python train.py --n_head=4 --n_kv_head=4 --norm="layernorm" --norm_place="pre" --norm_eps=1e-05 --attn_scale=0.125 --init="normal" --init_std_down=0.0 --beta2=0.98 --seq_len=512 --doc_mask=true --dataset="wikipedia_en"
MLP neurons of a small language model. Each row is named by its layer, matrix (up: input weights; down: output weights) and neuron, and shows model dimensions 96-191. Each number is 128 + 24 x the weight over its row's rms, rounded and kept within 0 to 255. Numbers have three digits each.
After each neuron's rows, "fires after" lists the tokens most often just before its 100 highest values on Wikipedia text that the model never trained on; "fires before" lists the tokens most often just after its 100 highest values on Wikipedia text that the model never trained on. A number after a token or word is its count.

L2.up30:147113104136116114142122086155116117130113140120143086157049116140150127150109078142127124115208134148106139144127129152111099114121096138105224131146096105149132136134152154099131141101138140128179128152125144155134140133107111128153141150123102125108148146108149097109113106147120146134
L2.down30:098110156121143156102138170097151142131136117141104153075194132117100129130164188121111124152053117102161113125137127106147162148137160103167042134129172152110124110132093097158127133141131118139071128113138105116125117128135128140120111119125138133138104119140117155151150143093149111114
fires after: "ep" 29, " Un" 26, " p" 24, " P" 10, " R" 4
fires before: "ic" 28, "ity" 27, "ican" 24, "is" 10

L3.up196:142120096119111110126068144144143149118134170150157153117183081114156151162123068146096158101077136144144133091125139143137144135100144155073116162141134141136148085115139074116064152140132098127097120111123137137131108136146107124131102141132092125132108147194117118111155132095137145131
L3.down196:121130145152159135121180118112117096124152082105139109129093170151106104095129181105146094149175119110113113159150115121113115116174084101195135099123127098104102162123119180112176113117137142130160139167137100102120166119109148143138169117141155120107144136101144117145108147145123121109
fires after: "t" 22, "ov" 20, "ec" 19, "ct" 13, " m" 11, " M" 5
fires before: " " 67, " of" 14, "," 6

L2.up14:144116117157113083121118160174141110088104115175140153159174146113107132163097111167142112106110126119066165117104118152113144132100106164138130129134144132107119077125110122138102153107108129096182105090150125123111134121156096126175170152159093166104134131163091162110115143173155143139
L2.down14:106137142126145152142148088079124150160141141068125102086084110140138142081139158081124125126157144137167092138138129111158128120168135093138116131148103136154142158114158135117161105155150125150079136173130128129138134133107170128077088120105165111156123133103152132150131124076118105119
fires after: "b" 23, "ct" 21, " b" 14, " R" 6, "if" 5
fires before: " " 40, " in" 8, "t" 7, "ia" 5, "e" 5, "ad" 4

L4.up309:148147137110148135148147135124145128113130112139139113123138194091113111159156135151134133102110099125103142134121115116111110117110113125092126129123168134103157127111094137116183169113075121111121121128128072150123117128102107140177156095168105128135156151117149084055106133120098148110
L4.down309:128155130165134102138095134153143141124133127119135123149158090130112117097153155101142132127134129138150131147139119118138116089164103124092177132139101139102092162102111131115119154124158134120112102122189115093096157162116111102104106153124136171138107128150117080123118128118178103109
fires after: " " 37, "19" 10, "202" 5, "199" 4
fires before: " |" 17, "0" 8, "6" 7, "n" 7, "9" 6, "–" 6

L3.up470:081133112155152114204123135124156094140118151137136111188119129092101127125108127177102169102140105121114130146110167153108148104100114087110108117114138168121148140116084113102161128173087112121141133096131151108131140150138146159151135151160175124130169144126131127128125067141117144126
L3.down470:062088112150154119155138124099165097116147142166138116204156118120122108125100122166135142114137113124094124122117157131104204127099124170120105119127129156122102130108117125109115130158132159103135066105188126128116109106137158145136151170162139143090124149135113130122125098123121139132
fires after: " |\n" 31, "\n\n" 28, ")" 9
fires before: " " 24, " a" 19, " an" 7, " T" 6

L2.up595:161142142111117103111131114118101152112100144124148115111139103135112125108118131125117102142051136108150109150165169177106148141141122115141112115174142169117114099111133155124140112100133138095161149119112138147138141163095123107088115119098187108102115124066108123112098116154160139123
L2.down595:101096116139133150152120143141136101141133111104111127154135140108132136168137136125139136125175123145110144102104063094157083118113150137121136134087096078150134150161125104141129135157134111161096111118136126108111119100141141140159150131142078151148152129189162132152157138103126120128
fires after: "ep" 32, " p" 29, " P" 11, "e" 7, " Jo" 5
fires before: "ic" 33, "ican" 25, "is" 13, "im" 5, "ish" 4

L2.up85:105169095147099127150131106128161142118101155129126108150118122119110126164182139137130100130138131126133139141131121125074163143158100131157102137109141163138094125123141157125143136109134140127129128111131112157130115168161131132115080105116107131124150121067117133113134076141125133117
L2.down85:162088152112148141098112132136119106144164107125130143108130126137146134107081117115139130124103125139131125129122121120178089119106174128119145104160119106137173133141118116129113125152117118116123127142118152091128142094111125114147167153118163137129098156185134120154112187102143111127
fires after: "|---|---" 21, " |\n" 15, "ions" 12, "s" 6, "ers" 6, "ors" 4
fires before: "|---|---" 22, "p" 16, "|---" 8, "m" 8, "|" 6

L3.up346:104147118113103134161122130118115137179119087133137148165133176096119109120113123164104146145122129108096158151137134133130153078115132096127162144161143158095128118150129085088176140142095111076116133110141131153109115184128106174108159134166134104110143115108124117112096083145117145133
L3.down346:133142126124096157137077129111061135150091141145086132134138181158123140105126140145128120114151118133121144124143181142118128137138110114098155128133115111070115121142167120098094173137107129127150147064131133096111100153122115144104142142138195149159151143111157172092132137116132143148
fires after: " " 34, "s" 10, "ion" 6, "e" 5
fires before: "-" 17, "The" 10, "In" 10, "S" 8, "A" 7, "===" 6

L4.up91:129098095136136113189086128128132157143117114159109130155099120095131075121155127157135137114149157137139123086118100149138109124083072127086153109126149124161182110116123109154158119131126118123099143101118145169118123103129143104154138105135131106133134163198143143099133048095109138119
L4.down91:132126137114116153054192120134172116115157108123136128103153128149150144133104128139150115167108117108101105176124142115105169130138124154207111180143132113108096142160127139080104151112139141149135105151123115104151132141150103135091122159135115182120132140078126093159114192156172124108
fires after: "b" 22, ")" 16, "if" 8, " T" 4, "\n\n" 4
fires before: "=" 22, " " 19, "ia" 5, "ad" 4, "P" 4, " N" 4

L2.up381:115109161128137088136164116177186108101168110109093141125159128119128144141120113147159086155093151135120105115117115115110132151152118111137129151159110137130133131119143131102091119113120167129110133109099094124116128169107110131141156126138146141121139115080097086109135129101143117143
L2.down381:133131129138129149116111121087075135151090121145147132124109129130129124125130127107094184099149110145133157141156113165143119116126114138131140055101127148117130133164134118138165132142132094110120152129154161118120110104132151139129117129110099128082117149162155170138109127151090169127
fires after: " " 75, " (" 12, "–" 9
fires before: "7" 18, "0" 13, "6" 12, "3" 10, "8" 9, "5" 9

L4.up583:123132147133086118178120150113136088173132135153124131180110161112119097191086176144135120131139129157132140105140151163117167115105148109105129143135150132136146144117127138113156132139106109168125127086146153137146106129138144113116146125155187158123109121128156107121097092161115150126
L4.down583:115120137123100193089127132160115127124177105187102119112117109155168118126133159122159145133128105142107106137129139145130140095117115113149103085137131129171133160139141149097118156138135130196128108133123119101134118142125159088103153150155135116123132140143103134162150125108086137124
fires after: "\n" 31, "\n\n" 12, ")" 10, ".\n\n" 5, " |\n\n" 4
fires before: " P" 21, "=" 10, " N" 9, "-" 7, " " 5, "P" 4

L2.up368:116142132121123118142123114119116169125103133081150119140093159123124126119125131126116098118134127087082126111143142184090174075130102138131105147121123134129122124138113136119128103130105131153128186132140099144164127129178115164148119091150132119126155139159121119093131116138127124163
L2.down368:156112129140140123102126137129144085118129131148110109143141104125125135122134123128124132106118156194179097128130122096179068121144136125103124061145132114148165107155145116134132153134166124123106080104149184111063099111107147097100105174120132132129110118123114134152124160093117112075
fires after: " e" 39, " E" 7, " se" 6, "O" 5, " D" 4, "C" 4
fires before: "ion" 28, "P" 9, "ed" 8, "or" 6, "r" 5, "ions" 4

L3.up42:141159126178085121106144078096184109106112137121144098112118109110078137083125115088141093098122134100139152148109167113090166144157116128160120117153112138081114122120157180105113155128134131128149114126129144111081171141141104138128093156103125095123174142087111143161125117132102137140
L3.down42:124089112085153144158109149127074125167124106138095145120141153146167130140123141178100149151133127164125108107154085154166097130105128132110148126086144119160148136139082082161155099104100128124111129129115129121178077123127149114124159111140106143131076094165149126109153118118169146119
fires after: "ep" 32, " p" 29, " P" 9, " w" 7, "p" 4, " c" 4
fires before: "ic" 36, "ican" 25, "is" 13, "ing" 6, "ish" 4

L3.up262:154153091128130115125143108139105153130114164136124132097132125117131117176073088109108181099114116144135126146109125110135099100120108077073144149136165121148116107126125143156136127165107076082147135132132133117138137150159120122092141132152177146137088141165157106143124115129143122106
L3.down262:110111149157130119103121129118139106131144107129147124141125144132099152084168180145140098128155109134125137125166137170121157136120137181209098116147094154100117152117123134094143125094144152167126117132109138134107125110097143147152122120115104109115151115092130148137124140113119127163
fires after: " m" 20, "t" 12, "ec" 11, "ov" 10, "ro" 4, " P" 4
fires before: " " 32, " of" 15, "ing" 5

L2.up524:157136157106113157148134053123160108107134146113155127121146115121140148106153116118130127149135151114167149134101092173095118104136113138188114165151134106091098108162148106128117156102113123160137125125173140112119149108075128147148125161118117133166107107144083155119099165102103151139
L2.down524:073113114123123146093145188111132158143114100153097164111110141126117116160088163139128129119153124149114098111154139100161155179129122107083150087099121154135156123127104161118130101158125137103133125127074114153139113129184145098124119098119142118100109178096140095135147103132155099122
fires after: "f" 51, "ep" 19, " p" 8, " P" 4
fires before: "ation" 19, "ic" 16, "ican" 13, "ed" 10, "ing" 5

L3.up171:098151103090130116166132126128145130176127103128132149146130153081122118118113081150100140123128134139113145154145138122111172123117117095063160167155134159114125122132105102113151133157107133089127139098146133159102102197127134167110126137158136135097164143130119094105129071133124151124
L3.down171:098148094085100149164103109111099123180094148128145134109149176148125105139106123126102154111155103148118150115110128107117154172126131162085152163145108155101085139101163119115106158152122141118128150089163131101122098163163123138129115158158177155126136131087138129111151113105131163088
fires after: " " 37, "s" 8, "ion" 5, "==" 5, "e" 4
fires before: "-" 22, "The" 11, "===" 9, "In" 8, "A" 6, "S" 5

L4.up183:123130155142107113151149115146141111107103092105114127142126108121153074161108111139178165112151129175099174116132150155090156107164128114075126160125148127149120114121138132113141132132096146147130140106138136164123120133154091167165128088166115140108133101127137156103156181143170145099
L4.down183:137124101078130131099106139110124143161143158137143167107155147094121189133151104108090090146157123091194120173129114120162105118103135142167121112112117119124131113118118106161135118129153152119131133135141150147138146166116189086117148173122156092147118158101126089153145107099089099133
fires after: " e" 35, "n" 9, "A" 6, " se" 5, "c" 5, "re" 4
fires before: "ion" 23, "or" 6, "ican" 6, "ed" 6, "r" 5, "ions" 4

L3.up426:087131141115096138191099134116114083142133140152119102156132149094122110147129126148101135087138145166136166115100130144091135104122129128088114154132171106130149156134093095127187124150069129145129130109136127150144077161123133131120179130133133155148118122131175060116133087116127144138
L3.down426:101133100114102163148127152117117100156161096154127114114134120124160129118144104149105160088124124143100131109128089126117137101105118134137104097079159113161131144133159119147146151150102134172149117106162104122162109132093147119122154148117111143130110087138139127121153132113080119179
fires after: "\n" 31, "\n\n" 12, ".\n\n" 6, " |\n\n" 4, ";" 4
fires before: "-" 40, " P" 22, " N" 9, " " 7

L2.up215:087140165119154107168098132109124133148113153132170090135112158107138109157115121149121130115123134112095145156145148152104148103095117125079106152158131147104133148136085109094152144133087106132178140105094127120143099150156130140139131128171138138119141126109136117117125091167140140122
L2.down215:116135168095171130134135138124157137142145120142125101123135111120175095119140113111127107092133121103105135164128089125121186133123165152098110117120086127082127117166082118142113146124092142110163117108138137107141137099127210099148119106154197134122150125134119096141115099135139108123
fires after: "\n\n" 29, "ate" 8, "ation" 6, "ity" 5, "t" 5, "e" 4
fires before: " " 31, " P" 5, " A" 5, " C" 5, " D" 4, " J" 4

L3.up487:128148099133093117163142134116163127140105098147113117172123102112085110113127110164136134092114130131125152120114133205100136116119086113081116128150168097131131159141134120106144121156079139116113167118142126168149094158151148118143160126141122115120100121128151112154108075136127153159
L3.down487:156124107105094145142101128120122126151128117157097130172121112137097127142107149152149150135105110147126119143129140209094131138145114102122079102172161117149103113125112155118113136133123151139099137113126144147133132146138145109100135142135111112150106131119143141130100096128138121167
fires after: ".\n\n" 35, ")" 13, "\n\n" 9, "4" 5
fires before: "=" 22, "P" 9, "C" 6, "H" 6, "O" 6, "S" 5

L2.up569:090100157106157116124160131145154111104117100111154121127136136092135160127156105157108113126135149140112125134160167093091147118151094086130135165139085160108168132134095090088132158146127126142114142070125134145102111169129099153160110080194133140120150130099106117088145129178133127127
L2.down569:144138128153134103138166112093100097118111095140125142154117156095135130141133138116145149129140153118116138109167138133107119100141099106127130119133106148125134133175164160101183156113125114128128184100140137117159139142151098141104110141157122105114108158122125138084120149136133101112
fires after: " " 75, " (" 9, "–" 5
fires before: "0" 18, "6" 13, "4" 12, "2" 12, "7" 10, "1" 10

L2.up561:123144113182091083105152127109129138102131139157141128120117192156078142161135091105140100084124119127123175120156085094066154152130139114089145124122118124116125146143104168127109134152102099126153124112139130127144129170066142116146161153135108126142147143181118123165160163184126110146
L2.down561:141115135084167153151126134147135116145104134080102132128143081106155131102121164153124162162137134118136095137117179169189111101126126154168134136120132144136129101099157125119130108096155144130102126135128128118130129085177111140115110132102143134121088105093149153083100100058130139121
fires after: "t" 22, "ov" 20, "ct" 19, "ec" 15, " m" 11, " R" 6
fires before: " " 68, " of" 12, "t" 7, "," 5

L3.up113:136112098126092106148132115135141121120118169132113122169127135119136099144098126172130148101124119135125141124120140185113155133120074121126099125149161154088123146109118102092142143155081138122120139112121113150145084142137129149156189126124161122130106122111166141114116105148138168148
L3.down113:131121096122097118160100116136126148142126159144129133169119151131135077125063157182174144132147121136136142132115132144125147131131099109128114146158152134104118115098119138093087122108094146111140119148150135133125116134128136151164131121134162147158143134083154149123107116152142149167
fires after: ".\n\n" 23, ")" 20, "\n\n" 6, " |\n\n" 4
fires before: " a" 22, "=" 12, " an" 9, "P" 7